From a checkpoint of a small transformer trained on Wikipedia.
Size: width 192, 6 heads of 32 (2 for keys and values), MLP 768 SwiGLU, 9.15M parameters.
Architecture: RMSNorm before each block, tied embeddings.
Training: a variant of Muon for these matrices, 10865 steps.
MLP neurons of a small language model. Each row is named by its layer, matrix (gate and up: input weights) and neuron, and shows model dimensions 48-143. Each number is 128 + 24 x the weight over its row's rms, rounded and kept within 0 to 255. Numbers have three digits each. A neuron's up and down rows have the sign that makes its largest values positive.
Before each neuron's rows, "fires on" lists the tokens most often at its 100 highest values on Wikipedia text that the model never trained on; "fires after" lists the tokens most often just before its 100 highest values on Wikipedia text that the model never trained on.

fires on: "-", "ti", "si", " at"
fires after: "-", "lu"
L11.gate562:109106118133162162162138126111149106152136125119158113145127176131096116122128087140119114116144148140151112164132134148112113138112103126099159158151103117111130125142176144077151083125116127170097104116159164119123099088121160149150165148133167123157142124142184150151155165122122169126
L11.up562:154164147135126140132085117073099122126139108115111134117127123119107129113093122083113123108123156112142150157132140098066141115110110138130110128102124142105154126147110121159198105136163154105165150145156111147142109101106108149128125120129114136117128120092112137152115169121173138153

fires on: "="
fires after: "\n\n", "\n"
L5.gate296:139097110152123125112148105094142159093147147178115145074097098095124139135092133087103160088179165125181154137170142156116140115098115141141171145141122140170138115128096128081179117123139124098138128113144125110144132101127099120096129119106094093122130108138161112098122134100144127119
L5.up296:131103120132116105143129119097127112102155152088105105083120183133121137165128104131104103125186099144120180126168101110097104054099125127143110143128132085153098136130117165130189157126111149090133114091099158077132119109108101134115124129133142087124144133102139145116110120146145131112

fires on: "-"
fires after: "-"
L2.gate226:117142129099124140172131088134137138148110156083113104112104159114152157127117144119133088141115104125172134111124108159156154137096141167067097143098126105109126120136168127108133117147119125107100099124091156114088126160113094132100109206106141145091128117129132117107157114135134102118
L2.up226:168072101124137166127140109131135138132159118135146121105130125105131080129152137102129150135156128147153099131123089108134135086112139136159107101120128154105122197068149094132148093108164145074174075105087139118120111118109113104161148163131140099157126102126140153128165134099157131118

fires on: "="
fires after: "\n\n", "\n"
L4.gate4:144094136123126133090128096130116141105124144119151151118119152118070144101149158091154142138163113143125096166146133147136143116152146100113134129111107154179145084125135145068124075128133146103114082105130146159140137139131145151141111149128104102083130067142129113083136080112110118101
L4.up4:115117132126113110135126121105142179104144144120119089103113120125159131140090124128136147090117156146140149162143090102133148102058119146098141135151081093126126099139150109107158129130094155096179117112119153152134076165125130130114157129134141126153133105105142132171109109152149175128

fires on: ")", " |", "\n\n", " place"
fires after: "s", " ft", " mi", " m", "}", ")"
L5.gate44:136086151097113104099157159147157142100125127094102137105149142125123137129114174114176121151081110152114148157139104140132109079096163103158129148140129078134160174145127130132102134129127126113106124161110144104116117112110141131152124094172124163134086117146145121124145151120123146062
L5.up44:114126148116079126129117135139076088112089153142104088165154092138114132096127151097140109151144082160094074112124105128120137085145160151174125131134167174097148140119104137149113126129099089138112137130142119119143127148105139087129143110145097162102095097120122104113143135153102138117

fires on: "-", "|", " the", "\n"
fires after: "-", "|", " in", " |"
L10.gate246:101104108116162079100160127115113103173129092072110163077186135136159149169107124123144144143151126126117098102121135110107142115137164146157106087119133138117146098115096155102149107137139108113143127143154123096160144093075108098174114119148147122155112133160131133161142113149133138140
L10.up246:108138110130144100166132128131162104118088103134128135100173183131133137090114149112143132087143108136150137127162112129087104095112096159184085132128166135134138109105114150103126134063161089082180159144112168077158115148127102146162147160156133136140132124133098112171125117147110108139

fires on: "\n ", "=", "\n   "
fires after: "=", ")", ":", ".", " 2003"
L9.gate623:127180171158106116109134094140148137099161137146157125081109168083134130130068132136138115122126118154132092144106114149099099132125099114153114125114112100101115105101140185111111179133130133100151111126136124125116129155103099128085129122110133138112129157134149143126089156135159097176
L9.up623:123139175100150115147188066122104119078111143135094117063113157141103129160138124128121118132162117130113130141137140146131092129094170129116109106151102126165132147121101148116166159096138092113080105106108115078142112085108159163123119116124155106116133155132125122131122146143150132132

fires on: "-"
fires after: "-"
L3.gate134:061112127133151104108116149176130101125125132108096109123105085120086130099149111142110121131119124140120145156139173135124128127127152119087128141147112112093087158102140131112107109155139092131109139154128135134129115110139118068119137130132137147102152103118116133150145151152136128098
L3.up134:153098120146112109143115122131061115168114110095077155116123140143097114121109165131091090146115148135111132144139135119174115095134147142142138142106120120109132086158134134114142105115151202123158156109127085098094106139149139130131115116102107159138151122138151104125124157184141168112

fires on: "-", "r"
fires after: "-", "|", " Jean", " All"
L4.gate420:095086096101152117095120123117165149180145115113164159130087120145188107149131111099116104064108165093152108140131114128127129139105163157113098137141084115101108126134151113126166087149136126101102126157141111152143113106124126142162142145137170146119126131120137112147146105120094158113
L4.up420:110100070150133150130146145139127111164123128093143145132144065126124109137127126078080143101125170087149127173142105110119114093091126158156145123139174099128124158141124106132171079134126112102125139174093139131144118120155148115140114173182148126151128144159118134155112144141141116141

fires on: "|", " •", " 1", " |", ":"
fires after: "\n", "-", "|", " 1"
L4.gate419:113132163087169106136103111142120114128163123129125126130143158095109139142108123156124130111141101120137132130109146181129159133133167161129076182170150134135083121116146166126097112137078116126105113131144108145164169133146136119128133125147118106108130145165153144129122103141088153139
L4.up419:161091127128082130126136144151138108110118135134184129114109146106115113107171139108109155110117141153124103150109164122131138154106146145125153097134141072139130126112085093113100115108122152089136119167107131131147153153119150100116151174184183167157148151190127115114145130152128156095